config = dict(
    n_layer=8,
    d_model=320,
    n_head=8,
    n_kv_head=8,
    head_dim=64,
    d_mlp=960,
    vocab_size=8192,
    activation='tanh_gelu',
    norm='layernorm',
    norm_place='pre',
    norm_eps=1e-05,
    positions='learned',
    qk_norm=False,
    attn_scale=0.125,
    bias='all',
    tie_embeddings=True,
    parallel_block=False,
    init='normal',
    init_std_qkv=0.0365,
    init_std_o=0.00722,
    init_std_up=0.0365,
    init_std_down=0.00527,
    optimizer='muon_variant',
    lr=0.00139,
    lr_mult_o=0.757,
    beta1=0.93,
    lr_head=0.00632,
    grad_clip=2.0,
    warmup_steps=200,
    schedule='wsd',
    decay_fraction=0.817,
    decay_shape='pow',
    final_lr_fraction=0.0,
    batch_tokens=[32768, 65536, 98304],
    seq_len=256,
    doc_mask=True,
    train_tokens=334800000,
    steps=5792,
    dataset='wikipedia_en',
)
MLP neurons of a small language model. Each row is named by its layer, matrix (up: input weights) and neuron, and shows model dimensions 16-207. Each number is 128 + 32 x the weight over its row's rms, rounded and kept within 0 to 255. Numbers have three digits each.
After each neuron's rows, "fires on" lists the tokens most often at its 100 highest values on Wikipedia text that the model never trained on.

L4.up426:150165195172181124109146122123157102106179119139145143144159097108175161087123178122160143102086126121150131131123175065135116143144148138090137112107115104061101109164098103104067183147131110098124133142123067111165166177183125146161153115114116115142129142155105182054172113122156165127116147127141099102112136108128120065093086057124112106173121089135119090139142146098147124187104115109077122157107103135113167100159172104084101157109135154116095116164100136106085155111172090108139119101120089102138162119178179130128134185136130201147183127155092154083167132109190194072
fires on: ",", " and", " as", " re"

L4.up162:142080097073093181081115096106152130038124152120150137153149156095076180188112084146141158136089061124124155143135144156091109161145098154096098140100101083081170126073167152134108143186089165128103169086121088099092079137172151107090090115128124088144145135108088158140131137140142182103197163150143164153135129091144210127137119096133107078143190156101138072067130103086129113089099148156149135130166123058127146148137151125095103103125127083129147186134157090122098085094127113235142187118128162114131158136124111131194181056131118134124180147096073209116092112163113157149
fires on: "-", "w", "to", "ro"

L4.up865:115128074149129142149144179122146062121155168155111145124102086142127184094128146141101124072170141142123101145141117117140129131101098165135129113136100156108148118164128184175105135117156140144095054117136147148086158064113153148099121112164151086163064147086130118136150075095149165127096181099135150110128159140102106154137105161191123120136133081181114136199103093102140104187074141141086120219160098106104056151151124089149113131138091091112170196155099134111158110109089094107157107119059147093158106109165084121143122108118114092142124133162124143172090152089101108171
fires on: "cu", "um", "di", "am", "sum", "d"

L4.up376:140179096094113194141114149127099110094134106185161119120067192111113122123166152041186139091126135143173134181177135133101159137150110084131155181107093078062111043128150133180138135154147135117115095119112161149169115140111090181145094088113134166090144171135136098125098093124144136154134119094167163110136185102138073130125156122135175129133099115109142103132106102121096160094157151160137152114151148181163142127124125051146079156116127126090121137105164101137102095087091120183154101103141135139137135136086111141155085114193169184072206113124205137182156118142128095106
fires on: " one", " every", " that", " ex", " same", " each"

L4.up854:141106106117139132114107099124107104162137135132079111168078040114067146168125084116189149109119083100125128133127168099148149131161122164100135126107075133160180151108143109074146104149104102184135157165100173110116198129151121104142092165168113110097096063136115126119074116176171101075131119098099128144094135101116140088136153090125140165184076021151171068125088139183148151081136110124067131163159148145108126087097128120122084116135121180075150185174139104116161127184109137128201120161145084134123113149113110164137120172121127088148147124129081156097114137136134172094
fires on: " born", " F", " Votes", " Fe", " W", "st"

L4.up63:131130126210100182125114056130079169145144168170171177159109140198107111166144181076181058149120106107120089110094108141171147119144137124185110193124120049082091157143105147116165138172072106136115117073137133140111142142119111096109090106134107146128137152155130136069163099104144128093148090143057138139079158159116130065127140052112113160118173203087123143107127088176141125190151127129111185046127102150132073092102140104078127115140104131157091137092124154182141152140100083163169113090158147129157118140174144141100148142102128165104109068147140086116159095170135155090
fires on: "t", "et", " special", "at", "an"

L4.up583:117135135093128178139126122129156139138093173074151116133077160106146123151119151091174138082117041116150150122111167068123170152089143144155138088141126114104127170166184143110139103087089111084100142187174121135193165089148159141130124157126133150130150126200133109153124108138139094213155089174124130142083181118186133054121148048112153113143117059136099161142089091136122117158097172081151162124139126192138049201057139134139091132172152155208165110098098094113151153174151155134136158099188087187152115089113088153117118140113140160134120125125163119156121084088134084061
fires on: "s", " the", "ı", "the", "The", "our"

L4.up486:145186161123147131109115199097141166160122102094109138120108181176116101143146150110141176098122089099099115155157131095136176095141136197133147149127130164101163127113148167144178058063167158123135122128143178126143148138109102156081143110100161142128126098089182129109136127075141093115097149076098100141054133086129106175078106147144116095126115150164202093163128091089151178142085147133129127087114139174143072101183121074100132135113131113163148165116138140096138092104106166174119122116128098065121153095096074122140162119097134097147131119198155128091106124119150175114
fires on: " as", " is", ",", " became", " was"